Weights of a small transformer language model.
Architecture: LayerNorm before each block, learned positions, no biases in attention or MLP, tied embeddings.
Training: a variant of Muon for these matrices, 138M tokens.
MLP neurons of a small language model. Each row is named by its layer, matrix (up: input weights; down: output weights) and neuron, and shows model dimensions 80-207. Each number is 128 + 24 x the weight over its row's rms, rounded and kept within 0 to 255.
After each neuron's rows, "fires on" lists the tokens most often at its 100 highest values on Wikipedia text that the model never trained on. A number after a token or word is its count.

L3.up836 [106 163 104 122  80  98 106  76 124 157 123 144 166 103 142 153 123 162 137 133 136 182 134 137  96 133 136 126  89 101 103 146 122 144 113 138 134 137 157 159 115  95 134 124 127 128 141  71  82 140 148  90  73 177 113 148 137  95 109 145 146 105 149 135 136 168 141 104 125 106 144 123 146 127 113 143 149  94 167 154  94 140 132 145 141 145 134 121 145  90 109 155 149 107 130 124 105 141 155 122 156 144 118 114 160  96  92 114 128 168 114  96 155 120 119 130 154  96 130 130 118 140  55 112 146 109 120 134]
L3.down836 [117 116  91  87 126 108 146 133 122 129 136  68 114 157 118  91 157 128 146 169 128 108 141 115 148 128 117 128  98 156 180 116 133 138  85 111 110 113 124 115 196 102 112 134 163 133 126 150 174 111 115 144 142 144 122  83 114  87 192 105 128 159 135 159 133 121  96 110  89 129 141 137 170 136 123 112  80 134  88 103 120 125 170 138 119 110 107 112 150 138 164 132 103 122  72 146 153 149 127 106 118 103 131 106 174 115 156 158 144 117 139  79 106 105 120 114 115 129 122 145 139 134 121 139 122 136 138 125]
fires on: "\n" 18, "201" 12, "===" 9, "198" 7, "by" 6, "= " 6

L3.up720 [148  98 159 137 101 108 135 111 114 102  83 144 106 151 101 126 106  83 150 121 116 138 136 146  79 147  88 106 168 130 145 143 133 116 147 137 132 148 110 154 116 173 110 122 102 116 135 138 188  75 125 125  95 134 160 130 115 130 132 100 143 127 116 116 154 126 110  88 119 153  95 163 146 111 130 182 131 115  95 102 132 135 123 122 133 134 125 156 137 140 178 103 116 149 130 145 162 156  99 138  78 124 116 174  89 162 135 142 149 137 131 115 130 133  98  75 141 166 149 147 134 162 129 132 155  71 128 116]
L3.down720 [147 111 198 119  99 147 150 146 105 137 100 121  88 131 112 114 150 145 119 149 139 146  90 107 146 151 122 130  92 147 152 102  95 141 122 107  93 132 121 121 161 128 122 168 114 165 156  94 104 157 148 138 154 122 107 156 157 148 102 140 123  96 155 171 135 100 124 149 136 163 151 105  90  93 118 122 145 122 151 151 101 148 122 144 119 115  99 115 124 138 139 115 159 113 142 101 149 151 113 134 190 106 114 103 147  77  87 118  77 115 118 129 140 107 158 135 145  95 130 168  96 122 125 148  78 145 152 110]
fires on: ", " 34, "over" 10, "of " 9, "at" 7

L6.up233 [137 127  88 130 152 111 158 107 160 125 114 110 130 134 158 145 154 133 123  82 125 138 144 139 146 106 105 146 136 113  98 148 173 132 142 110 141 161 151 127 155 128 110 152 124 165 125 133  99 107 155 102 101 158 157 131 174 151  74 157 135 120  98 114 135 164 103  89 160 110 119 110 133 114 140  92 100 137 145  55 135 119 149 134 120 131 148 120 165 103 113 151 154 114 136  93 109 127 116 110 118 141 131 100 133 111 106  99  98 151 144  91  98 110 138 135 117 147  93 129  85 112 139 137  97 103 138 117]
L6.down233 [153 124 127 114 137 155 109 136 101 131 113 157 155 149 156 101 136 115 120 146  87 108 104 139 111  93 135 118 124 132 144 156 161 116 124 176 132 113 160 137 123 179 113 130 147 133  66  86  87 149 118 152 107 131 144 127  84 148 127 121 150 120 165 138 104  92 132 137 119 150 118 106 104 169 105 135 156  90 143 155 118 143 129 108 141 135 133 185  98 146 143 115 117 143 113  87 106 110 139 129 165  98 191 118 120 120 133 170  99 109 113 171 157 168 105 111 127 128 100 141 103 153 148 150 180 136 172 136]
fires on: "p" 48, "t" 16, "g" 7, "sec" 6, "t " 4, "E" 4

L6.up649 [122  85 102 142  88 140 129 110 117 115 112 156 140 145  99 143 128 126 157 125 103 140 107 126 137 148 109 137 134 130 112 105  92 146 152 116 115 114 117 149 131 146 118 139 132 108 119 131 119 101 125 105 104 121 133 134  87 146 136 126  92 164 151 146 121 132 109 116 162 122 132 115 139 119 184 140 165 167 143 138 148 137  90 132 120 132 101 192 144 132 201 135  99  88 129 128 112 122 128 154 108  45 130 107  80 102 143 107 121 132 110 104 134 122 126 121  99 127 142 145  96 128 136 103  82  96 154 131]
L6.down649 [106 141 122 130 128  90 156 122 133 122 125  97 132 142 136 127 123 139 150 125 173  98 113 152 151 255 129 110 104 144 109 162 117 142 129 131 149 119 133 104 155 100 143 146  86 119 111 152 132 128 121  92 149 108 129 126 156 180 109 125 123 137 121  91 155 102 136 127 134 113 170 132 159 144 157 117  87 102 154 182 126 126 158  97 153 142 123 135 105 136 147 141  98 132 104 146 166 103 111 120 137 124 136 155 111 115 101 121 125 144 132 121  93 160 132 128 130 110 152 124 121 131 112 163  91 109 123 124]
fires on: ", " 20, "." 17, "\n\n" 17, "; " 5

L5.up167 [125 147 166 132 143 123 100  90 123  98 107 117 104 119 116 111 118 150 135 113 144 165 122 147 174 123 111 114 100 130 128  97  91 104  96 104 116 115 112 174  94 196 127 121 140 118 119 127 127  93 123 120 107 143 143 129 166  99 140  88 141 142 137 111 146 183 107 106 144 121 127 146 129  99 121 111 103 133 118 160 125 113 139 149 106 138 158 131 116 143 120 162 153 107 133 146 123 131 169 108 137 113 122 145 124 152 112 132 164 125 164 103 137 121 105 146 185 144 130  96 166 155 160 129 166 156 110  87]
L5.down167 [106 148 137 118  95 140 118 168 105 149 122 145 128 108 127  85 140 116 140 143  99 123 130 178 109 111 105 138 148 152 110  88 168 125 150 130  84 119 101 100 111  80 150 126 106  50 132 153 146 204 137 117 156 128 116 123 146 157 138 141  95 148  95 119 125 130 165 162 148 130 120 140 185 142 151 155 139 134 146  95 112 149 117 109 157 124  98 124 149 121 121  97  89 173 136 119 123 119 138 161  94 138 115 129 112 132  85 131 116 111 123 142 127 106 166 113 145 156 116 129 117  73 152 109  95 143 122 126]
fires on: "d" 14, "p" 11, "t" 10, "ever" 9, "s" 8, "m" 8

L6.up110 [126  84 128 101 126 146 127  99 165  94 150 139 140 139 104 133 135 162 104 159 136 142 137 102 134 150 127 139 180 140  97 156  84 129 158 116  72 118 105 147 107 133 125 142 113 107 141 106 150 140 119  95 119 117 140 143 145 129 174 101  87 127 177 149 122 176  73 162 168 115 151 116 168  92 148 141 103 146 164  73 113 137 148 125 129  87  75 115  83 180 130 106 138 107 140 149 124 125 147 124 109 119 116 140 119 140 107 106 132 183 116 114 126 126  65 106 143 145 116  87 135 108 123  75 110 120 129 130]
L6.down110 [152  74 115 134 138 101 124  95 123 123 154 161 108 130 109 120 156 112 150 122  90 103 112 140 137 208 157 105 155 169 143 129 159 176 145 113 135 113 163 132 103 147 142 144 112  94 142 125 134 140 124 114 140 124  90 119  78 144 150 140 140 153 109 134 114 105 138 126  99 171 104 112  94 159 136 109  64 113 129 103  99 115 144 126  80 132  96 138 108 120 103 155  85  97 119 125 149 134 157 159 117 127 128 116 118 137 134 109 121 155 116 130 152  90 124  82 159 118 111 102 128 135 165 146 134 116 114 134]
fires on: "(" 78, "es" 7, "; " 5

L3.up324 [120  59 106 123  94 145 130 141 135 101 153 157 148 108 132 103  91  92 128 108 123 131 152 180  87 129 144 167 168 156 171 122 113 112 125 128 101 108 109  95 110 153 100 107 138  89 104 117 181 135  92 155 138 108 154 157 112 132 128 137 103 125 114 140 139 137 171 128 108 114 128 120 105 154 152 152 175 145 127 138 111 157 142  96 152 127 139 139 122 112 144 151 154  74 118 109 141 122 120 126  91 147 136 124 110 137 143 152 152 130 114 126  83 161  99  97 156 125 112 145 151 120 112 119 118 106 107 141]
L3.down324 [117 128 169 129 134 136  97 104 133 164 171 163 152 141 147 108 143 128 141 135 134 129 123 126 120  88 117 171  93 170 127 138 144 105 134 141 121  62 147 167 112 105 191 138 107 106 181  88  99 124 124 166 167 100 172  93 153 157 103 142 126 135 132 154 137 140 127 120 125 141 129 145 109 129 176 171 144 160 123  99 155 105 133 139 127 123  57  94 113 185 111 155 140 124 113 140 164 159 137  92 128 111 126  99  96 120 120 162 157 135 123 137 124 137 156 123 156 144 173 135  93 108 158 154 119 143 145 102]
fires on: "of " 19, "(" 16, ", " 9, "- " 7, "ab" 6

L3.up408 [ 96 122 137 128 125 167 114 158 107 135 142  97 130 135 157 110 167 130 155 133 132 120 119 100  72 151 138 128 164 157 125 139 148 123 124 132 139 105 130 138 161 120 112 110 151 127 133 152 111 115 139 139 130 125 111 109 107  82 126 149  92 126 124 131 101 107 124  97 129 130 118 121 104 127 150 159 143 121 131 111 118 148 157 114 111 106 140 138 110 138 136 130 133 160 159 133 102 105 126 147 150 116  68 138 140 126 142 101 118 139 101  90 127 129 143 117 132 123 102 157 100 108 109 123 155  87 173 148]
L3.down408 [128 121 111 152 100 145 123 161 131  96 160 114 130  95 141 113  82 112 152 132 106 114 157 158 128 114 107 162 148 142 135 130 103 121 136  93 106 164 156 144 140 151 106 136 118 158  99 119 121 118 135 118 146 137 133 157 122 124  84 118 110 177 139 126 163  99 138 105 119 129  78 114 105 112 150 130 135 144 120  97 148 108 162 112 175 112 147 168 120 121  92 149 174 149 129 156 117 165  99 170 149 115 149 112 108 151 165 141 148 120 135 132 102 114 178 156 138 131 146 109 107 137  99 141 112 135 112 140]
fires on: "er " 48, "le " 7, "d " 6, "/ " 6, "ter " 5, "s " 5

L3.up220 [150 160 125  63 169  89 128 154 147 129  96  92 101 129 126 114 153 183 145 153 128 103 105  75 116 116 155 149 145  94 116 117 114 138 118 122 150 121 141 111 153 176 136  92 126 119 135 139 156 147 142 130 108 122 110 159 123 122 130 133 120  92  96 139 104 155 101 169 137 146  76 117  88 109 102 143 172 116 111  78 102 128 124 138 145 136 172 128 112 154 153 129 150 145  90 110 132 128 131 119 135 124 145 107 140 138 123 160 141 141 153 153 139 129 139 169 139 163 137 106 105  84 128 145  99 128 111 129]
L3.down220 [116 125  97 146  92 155 162 132 124 131 118 134 143 179 162 132 150 131 119 119 176 122 141 127 145 185 139 154 156 131  71  98 166 116 136 130 139  98 141 127 148 159 128 122 133  99 148 126 157 133 134 163  86 132  97 138 125 185  98 100 134  59  80  82 116 101 145 158 173 137 107  98 128 123 152 109 153 157 129 123 125 132  93 138 134 140 121 164 129 158 129 161 115 129  91 148 173 128 119  94 140 135 117 126 102 149 165 166 149 159 125 151 118  75 120 153 130 132 102 147 120  80 135 129 120  90 116 130]
fires on: "ick" 16, "eb" 14, "air" 10, "ib" 9, "ice " 9, "ic " 7

L5.up424 [119 159  78 128 124 140 102 120 121  68  87 106 137 143 152 130 157 147 134 124 138  69 129 123 125 126 155 139 135 163 106 130 138  98 133 116 124 114 149  99 133 104 105 101 156 122  87 118 177  80 121  63 141 112 158 112  79 121 131 100 116 118 163  99 153 118 144 142 110 148 128 114 124 135 133 122 164 109 144 137 173 144 127 144 130 111  91 152 144 137  80 131 132 151 162 148 133 125 137 128 161 117 161  90  87 115 139 142 139 110 169  98 153 110 152 109 112  79 119 111 180 162 151 142 141 114  88 115]
L5.down424 [110 116 133 131 155  77 137 101 170 175 130 100 102  85 113 113 134  74 152 154 111 156 100 128 170 118 146 149 169 158 145 131 128 113 136  90  94  95 146 119  93 168 119 146 142 119 112  91 167 107 121  94 144 112 164 124 107 103  68 161 153 103 118 121 113 146 168 121 128 141  99 168 128 105 129 107 112 122 121 103 153  97 134 110 118 102 147 131 101 138 157 106 163 105 133 118 132 156 142 105 125 108 136 105  96 141 121 126 154 128 190 129 110  95 128 121 141 128  85 150 135 119 119 164 123 151 151 122]
fires on: "| " 29, "r" 15, "f" 14, "or" 13, "b" 6, "c" 4

L5.up202 [ 72 103 137 126 115 137 117 135 118  92 144 144 107 114 159 131 137 104 135 138 120 109 130 143  94 124 132 134 160 116 119 158 127 125  96 100 141 153 133 144 123 114 108 114 142 125 130  77 147  95 137 124 118 121 144 106 115 116 122 135 120 121 164 112 110 116 171 160 120 110 195 149 122 136 101 142 151 151 116 142  71 152 132 150 123 133 124 128  93  97 105 143 170 109 144 153 150 138 147 101 100  98  98 142  90 153 110 155 145  97 127  91  91 133  43 111 167  91 142 128 127 143 150 156 195 110  53 110]
L5.down202 [142 188 110 131 128 113 104 135 104 154 171 158 111 138 147 124 167 112  81 129 128 130 101 114 167 120 146 120 134  92 121 126 142  92  98 130 167 138 165 109 142 128 125  88 122 184 158 114 117 164 140 123 136  89 132 121 102 114 139 127 132  96 114 143 143 139 127 121  96 106  76 141 121 146  84 162 124 132  98 105 159 123 126 123 102 130  75 108  91 124 158 133 136 130 113 174 117 185 155 116 103 162 118  99 112 151 118 125 102 168 117 146 117 120 137 135  89 134 163 108 105 114 142 100 147 127 138 138]
fires on: "er" 18, "as" 14, "–" 11, "x" 11, "on" 6

L5.up567 [163 102 181  92 138 172 117 152 116  99 105 130  87 116  93 114 118 133 135 175 143 132 112 141 126 102 152 107 127  79 149 124  96 118 130  98 133 119  99 159 147 121 162  49  97 143 127 143 102 132 143 147 115 129  91 124 164 102  98 139 138 130 191 126 106 179 127 116 131 133 146 138 121  71 100  69 105 160 148 169 135 124 141 112 111 123 132 155 119 102 133  92 107 144 123 135 150 146 138 137 145 152 145 114 142 125 128 152 100 111  80 115  97  89 102 146 128 148 136 155 121 112 104 139 138 137 131 101]
L5.down567 [155  98 109 135 107 132 109 138 137 123 157  99 147 127 120 170 150 164 100 142 107 131 117  95  99 125 177 142 165 144 107 109 131 133 141 127 114 168 144 131 119 143 122 166 139 109 116 146 171  90  95 125 140  98 135 118 133 116 175 134 106 114  71 138 118 158 119  92 141 169 152 113 100 144 144 132 141 102 115 129 133 125  93 129 155 130 119 128 139 133 116 118 157 139 110  93 152 111 128 132 101 156 160 120  82 152 108  92 175 122 124 134 144 177 144 119  91 103  97 133 113 108 103 108 131  94  97 127]
fires on: "aj" 18, "en" 18, "pl" 10, "ti" 8, "{" 7, "inn" 5

L3.up297 [157 117 133 174 100 116 137 131 128 127 104  79 143 170 115 153 125 154  95 147 139 155 111 181  96 138 160 116  84 128 140 119 164 134 109 141 103 150 137 172 137 177 102 103 110 157 160 131 140 105 126 158 114 114 149 106 106 115 130 125 141 120 166 170 132 111 125 116 134 125 115 115 172 143 101 162 125 134 165 170 110 134 126 142 131 105 135 110  60 101 132 159 133  95 151  99 132 127 146 113 116 116 118 142 133 148  92 124 140 138 154 135  94 130 150 100 125 150 170  97 162 162 101 121 109 110 104 142]
L3.down297 [111  81 111 140 138 128 147 118 175 126 137 135 100 119  92 135 105  87 119  95 132 141 138 160 143  89 124 138 141 109 121 165 140 138 122  98 135 114 134 149 146 120 109 128 142 165 167 111 150 123 120  98 118 195 171 152 133  85  80 115 121 129 148 141  95 160 162 159 108 128 108  96 144 142 111 127 151 158 138 124 132 110 153 159 100 151 111  94 155 130 130 128 158  91 147  97 141 129 149  76  86 144  61 135 121 132 149 134 126 156 165 127 141 124 119 131 194 131 135  87 144 118  92 104 119  86 105 150]
fires on: "enc" 10, "s " 10, "es " 9, "ts " 9, "ce" 8, "als " 7

L6.up296 [157 135 159 143 143 115 134 116 131 110 140 121 107 124 133 105  83 104 128 110 128  97 127 124 130 108 111 124 121 111 168  89 137  53 164 139 107 139 144 107 132 110 114 132 163 113 147  94 131 109 157 131 120 110 110 113 113 158 165 131 122 137 114 149 169 137 133 130 147 127  82 111 164 158 156 151 171 103 136 142  86 115  89 124 118 148 146 151 124 138 142 115  93  71 135 168 124 154 148 117  98 128 167 156 135 181 124 171 140 129  95 137 164 120  89  65 119 106 126  83 124 151 179  51 120 135 119 141]
L6.down296 [120 190 144 139 125 156 109 141 116 139 109 142 156  96 127 123 131 172 103 127 132 129 102 163 140 101  89  74 129 119 139 132 112 123 117 114 136 127 129 158 123 130 113 137 140 150 112 180 120 120 146 115 106 110 135 132 122 157 136 119 185 124 162 143 121 136 143 141 132 107 124 132 110  80 169  75 150 143 112 134 110 159 185 129  77 137  93 182 152 126  86 141 167 124 138  86 141 150 122 176 139 111  99  99 129 119 114 129 141  78 128 105 145 128 159 126 104 132 113 137 101 185 123 103 129 105 123 103]
fires on: "g" 24, "c" 11, "ch" 9, "ed" 7, "on" 6, "ens" 6

L5.up426 [163 135 153 111 139 137 134 103 157 111 128 123 149 107 166 101 163 120 127 131 104 120 137 115 101 165 129 113 132 135 108 123 122 166 101 120 112 165 154 146 145 177 145 151 109 128 123 128  88 145 156 145 148 136 139 151 107  89 153 170 139 132  91 119  89 114 134  80 138 116 148 156 159 131 110 139 123 129 130 153 136 144 149 118  87 126 138 104 110 143 105 148  98 149  98 138 146 106 186 161 122 123 109 187 150 147 113 109 140  91 155 147 159  98 144 129 175 165 159 129 161 121 101 107  84 104 139 163]
L5.down426 [ 78  91 143 131 141 161 123 155 143 136 120 165 172 169 140 119  83 141 124 150 160 130 134 176 162 128 138 152 161 108 119 105 147  93 104 110 108 119 175 150  98 159 149 135 142 153 131 169  76 129 149 140 141 176 131 123 132 127  94 214 138 139  90 143  89 123 109 107 146 120 116 121 118 107 118 109 108 177 131 130 165 134 131 158 148 172 114 120 182 139 147 133 150 153 122 119  93 123 119 129 103 127 149  92 131 109 133  97 134 129 120 158  88 167 135 152  90 117 134 167 160 109 149 117 185 116 130  97]
fires on: ": " 51, "am" 17, "Am" 15, "ing " 7, "ap" 6

L5.up272 [130 123 150 111 139 154 109  89 107 105 122  87 119 139 122 160 137 142 167 173 106 167 117 119 154 132  94 124 129 136 134 121 110 124  97 127 104 107 122 116 108 150 152 114 181 130 122 186 116 110 152 130 147 115  82 130 142 128 114 173 134 122 133 117 157 150 117 127 152 124 130  88 102 110 144 115 125  92 142 128 101 116 139 106 124 157  90 134 171 100 164 127 153 136 117 137 105 119 142 132 146 135 148 149 126 102 130 111 163 131 121 112 126 104 132 125 146 121 127 156  99 149 129 127  93 181 135 102]
L5.down272 [192 114 122 114 150 167 134 118 125 152 106 158 117 121 115 110 108  93 141 115 120 148 116 127 134 142  99 143 182 136 147 114 156  92 158 154 123  97 149 102 130 161 158 125 125 106 154 107 113 180 126  78 145 145 101 127 146 152 112 112 143 120 120 153 147  96 123 132 142 134 128 116 136 143 168 157 140  93 189 110 133 110  96 176 122 150 129 106 162 106 121 103 140 101 126 120 112 106 110 119 129 109 179 126 146 154 126  98  98 140 127  93 141 165 112  59  79 120 152 142 104 104 119 145 158 140  94 112]
fires on: "ever" 21, "igh" 13, "ow" 11, "n" 10, "y" 10, "d" 5

L3.up829 [179 145 145 157 132 133 155 145 120  90 130 128 157 130 151 120  97 159 120  90 110 138 152 108  77 101  94 145 134 107 108  95 129 135 152 120 140 137 114 123 125 118 115 143 178 187  64  95 174  98 124 167 117 173 122 126 148 110 176  86 174 115 144 131 140  71 127 132 103 135 126 133 167 166 176 147 143 131 136 135 133 103 116 126  95 107 114 109 118 120 120 139 137 149  95 123  60 124 158 125 173 114 123 148 132 127  95 113  98 116 129 135 123 129 129 124  63 141 106 125 154 111 137 168 147 125 130  90]
L3.down829 [101 157 149 123 159 157  99 125 114 174 158 121 131 153 110 170 141 119 131 153 170 122 159 112  78 165  88 163 141 129 161 120 142  99 117 164 150 114 130 111 104 144  93 143 118 148 117 134 103 115 100 109  84 131 151 174 173 103  93 126 140 131 121  75 131 105 143 121 132 116 143 112 138 145 167 134 118 124 146 143 151 104 152 145 131 126 131  86 122 108 111 143 120 128 126 139 109 118 132 127 167  82 130 124 165 129 154 104 124 158 151 158 143 124  87  87 116 152 166 149 151 100  93 181 128 156  87 111]
fires on: "ev" 31, "and" 20, "ist" 17, "ef" 14, "ent" 8

L3.up123 [150 105  96  94  57 124 105 131 118 145  96 159 134  71 161 135 143 138 125 128  75 166 156 112 160 150 130 129 151  83 156 141 122 153 141 145 164 104 140 135 127 131 137 104 101 168 153 113 112 153  92 103 147 143 114 141 110 103 134 135 127 126 147 148 150 127 125 109 119  61 121 140 134 129 130 158 172 170 145 127  96 108 121 139 128 104 122 145 135 105 164 124 112 150 155  91 122 120 157 146 115 121 142 181  81  99  99 134 124 163 155 122 162 151 128 133 124  76 133 123  94 121 136 126 136 136 144 140]
L3.down123 [ 95  90 127 164 138 148 154 140 145 152 120 162 131 157 129 118 140 169 154 123 162 100 112 126 123 195 122 128 154 187 140 148 138 115 117 148 150  98 147 158 159 130 146 123 115 151 121 102 121 143 118 181 132 131 121 130 120 137 132 121 110  92 173 154 202 116 120 128 104 156 131 139 140 117 119 107  90 122 123 145 161 130 137 113 153  90  81 135 131  85 100 121 106  99 121 174 118 146 133 101 132 106 127 112 123 101 122 119 157 104 149 134 117  85 135 120 105 131 169 108 155 124 149  94 131 156 119 107]
fires on: "= " 23, "wi" 15, "ased " 12, "\n" 12, "(" 8, "sec" 7

L6.up640 [131 109 152 100  93 131 155 115 106 150 119 142 133 129 108 101 174 163 143 128 186 127 136 177 150 137  90 145 146 125  66 101 151 164 161 143 131 170 100  87 108 143  86  70 108 163 159 127 136 110  90 161 117 105  93 140 123 144 103 110  97 127 125 157 105 120 128 119 131  87 105 108 117 103 105 142  71 108 131 145 156 125  70 119 107 115 116 148 178 131 180 157  88 127  98 152 136 114 125  92 120 129 136 138 106 128 162 114  97 130  98 131 124 141 103 110 112 146 109 100 108 110 160  84 147 131 122 161]
L6.down640 [155 152 137  98 137 122 140 106 126 159 163 123 143 136 147 120  94 168 131 128 153 131 142 157 104 228 106 142 139 138 122 109 157 151 114 124  98 165 101 148 112 104 141 127 130 119  91 120 157 138 157 141 130  95 133 168 153 101 127 139  96 133 108  95 135 126 121  95 126 163 142 116 109 109 123 113 121 133 125 155 160 203 144  74 137 111 147 115 114 109 103 152 140 148 150 113 167  68 116 127 133 104 160 123 100 131 135 111 113  98 161 143  86 116 167 143 161 114 126 109 125 136  89 129 120 137 125 127]
fires on: "\n\n" 75, "ed " 6, "ished " 5, ", " 5

L6.up61 [169 118 132 128 148 147 128 126 188 132 145 133 135  81 145 147 101 133 132 121 119 129 103 165 135  76 117 130 147 118 128 147 140 137 138 137 115 174 124 143 111 108 116 122 135 167 155 141 102  90 107 133 143 128 107 141  99 122 114 169 109 151 135 124 153 119 138 122 153 116 115 107 104  98 173 124 111 133 184  99 139  76 141 127 148 185 159 124 119 138 110 122 105 132 137 130 160 119 120 127 133 142 155 130 144  85 118 112 174 139 141 163  81 107  98 110 139 123 135 101  99 147  93 111 128 123 153 119]
L6.down61 [160 103  72 126 119 116 141 152 117 139  99 119 175 109 146  96 116 132 133 163 102 142 116 120 162 198 121 128  75 143 135 120 119 118 126 144 103 124 132 157 117 121 117 200 188 140 110 131 108 155 150 150 161 152  99 132 156 173 131 144 131 105 159 134 137 126 128 124 136 131 174 115 136 149 103 144 129 168 143 147 110 133 166 134 106 137 140  84 149 148 116 120 152  98 165 135  97 124 137 153 135 120 145 133  99 155 125 102 132 103  96 103 126 137 128 151 147 138 138 138 127  87  95 172 158 149 164 151]
fires on: "et" 23, "ad" 20, "l" 9, "p" 8, "sec" 5

L6.up713 [120  76 149 148 121 124 203 139 125 138 135 125 135 120 149 148 119 139 133 156 148 116 116 142 100 120 137 123 161 123 106 133 104 124 152 105 124 159 111 104 161 109 145  98 145 143 104  94 170 124  74 104 144 102 113 105 106 127 141  94 123 114  95 134 156 138 116 109 133 111 106 152  91 124 134 132 156 152 114 161 121 176 107 122 104 153 135  84 109 110 120 101 131 117  97 149 126 151 166  93 139  98 110 134 107 131  63 135 156 159 184 131 169 136 137 138 156 121 104  90  96 123 148 126 175 101 109 115]
L6.down713 [114 126 105 111 154 122 109 136 148 140 148 157 135 139 106 158 121 120 160 139 118 117 128  99 184 105 150 152 129 111 135 112 104 102  59 158 142 136 130 139  81 130 118 107 113 107 114 181 141 131 104 114 152 102 150 142 139 113 119 152 100 145 157 110 149 141 126  78 152  97 113 139 105 116 159  94 144 130 169  99 116 130 145 117  96 127 140 124 156 108 101 157 143  97  93 101 118  93 124 154 124 126 132 159 152 119 151 141 136 141  90 135 138 163 120 105 115 121 102 125 133 115  94 125 111 155 147 132]
fires on: "i" 17, "as" 13, "x" 12, "o" 6, "h" 5, ")" 5

L6.up308 [112 105 161 169 149 148 145 126 149  97 117 111 167 128 132 120 127 105 135 120 125 121 133 120 150  93 160 124 194 143 116 156 197 136 132 177  91 122 132 178 145 134 131 105 175 132 118 147 147  99 138 103 136 144 152 179 162  76 110 125 120 147 132  91 138 157 122 125 119 131 144 146  87 124 149 141 107  97 168 145 105 143 133 123  99 111 131 105 115 181 121 149 125 103 141 110 188 178 139 149 116 146 149 162 146  91 147 133 124 130  73 112 110 104 134 126 121 129 107 115  93 142 151 116 109 144 126 123]
L6.down308 [126 162 140  97 129 181  98 136 109 139 110 113 104  81 127 157 186 153 152 158  97 119 134 175 143 109  98 148 144 141 174 150 114 152 133 139 157 136 169 122 137  97 136 128  96 129 131 133 163 121 119 146 104 133 106 116  70 100 116 128 135 119 125 146 111 130 165 131 122 122 144 141 101  86 133 200 106 116 189  89 147 128  75 116 158 119 120  91 133 145 152 145  90  73 145 151 102 143 113 164 110 144 120 101 164 121 158  91 117 127 124 112 134 120 121 140  98 166 150 146 156 131 106 148 129 118 109 123]
fires on: "sec" 22, "as" 12, "ti" 12, "us" 12, "wh" 5

L5.up195 [157 137 161  80 123 165 116 142 149 119 156 128  64 104 172 124 118 141 122 150 130 115 124 156 101 127  77 137 129 142 136 128 114  91 143 130 116 175 147 129 114 104 108 130 113 133  65 112 152 122 153 164  83 114  99 155 122 133 120 149 139 114 124 134 181 125 153  98 125 114 103 119 120 117 127 100  98  80 127 171 113 118 129  96 129 149 157 150 164 136 129  69 168  90 141 167 146 143 107 137 178 142 145  93 133 117 142 102  82 116  86 154 121 132  94  99 164 125 156 130  92 109 147 122 117 175 143 103]
L5.down195 [106 115  81 142 151 109 103 122 117  90 138 127 132 109 134 138  87  75 163 122 116 116  91 116 147  77 136 145 131 106 133 129 132 135 153 120  87 134 117 137 109 101 157  89  75 141 119 117 131 131 139 153 165 105 130 103 109 121 114 110 126 128 120 142 146  91  92 126 146 105 139 120 108 167 120 140 118 141 101 146 117 105 120 146 116 124 129 125 119 141  64 128 142 135 154 106  96 148 196 148 117 165 106 133 144 143 166 112 151 155 158 143 102 118 129 150 117 134 153 154 140 165 135 169 150  96 114 116]
fires on: "in" 22, "St" 20, "ad" 10, "en" 9, "aw" 7, "pl" 7

L6.up509 [142 106 166 131 102 128 143  88 120 116 135 152 111 108 128 107 124  90 107 132 148 138 115 105  99 125 162 124 100 127 144 118 165 146 172 120 122 171 147  90 170  89  94 138 115  94 122 128  77 143 135 160 105 102 175 145 149 107 114 102 124 135 164 181 159 132 155 118 144 115 100 116 144 157 168 126 133 135 127 121 110 149  76 101 118 150 118 128  90 120  93 135 117 146 103 136 138 172 140 129 127 121 136 166 133 143 149 111 162 137 104 113 175 132 120 145 135 106  92 105 138 161 133 158 117 149 128 135]
L6.down509 [105 104 156 124 132 118 116 172 126 141 133 113 154 157 138 128 137 161 170 128 138 111 129 140 143 113 141 145 123 176 136 115 107 130  95 100 125  88 151  94 108 120  92  97 104 115 142 101  71 154 123 149 134 140 130 172 169 158 163 131 136 129 119 115 138 132 152 140 139 117 126  91 153 105 128 142 154 137 137 127 136 110 113 161 119 111 134 117 127 132 123 147 112  90 166 117 131 124  87 126 147 115 139  99 101 148 116 156 150 124 123 123 144 143 107 137 123  93 114 118  91 105 123 100 136 138 146  99]
fires on: "ch" 12, "k" 10, "d" 8, "g" 8, "er" 8, "v" 8

L6.up847 [ 96 114 108 148 156  93 101 159 139 118  97 183 131 105 158 128 121  95 137  80  96 114  97 117 112 112 142 117 133 111  92 130 108 134 107 104  75 130 109  95 180 171  92 160 134 144 119 120  77 102 161 131 159 131 122  99 155 130 121 140 162 192 112 116 157 118  95 128 135 101 100 169 101 110 167 128 158 121 138 150 135 152 141 106 165 147 111 126 125 155 143 106 133 112 153 158 150 130 111 114 105 149 126 135 159 141 131 129 115 137 147 137  93 105 120  94 124  84 114 124  75 123 136 133  89 153 110 128]
L6.down847 [ 82 100 137 118 115 102 153 133 111 119 100 127  97 148 104 108 118 150 158  68 102  80 158 120 107  55 149 150 118 119 156 149 100 171 104 112 156 149  77 133 144 146 141 121 122 109 163 118 139 132 137 129 121 155 132 105 113 159 118  79 153 144 158 185 138 123 108  84 103 139 114 157 115 134 116 149 157 135 162 118 159 152 125 109 150 120 142 126 136 148 153  94  90 127 145 138 138  98 135 126 119 126 106 125 117  90  92 135 124 142 117 117 114  95 186 101 114 118 126  93 157 136 157 116 170 182 149 123]
fires on: "d" 26, "ag" 14, "os" 9, "3" 5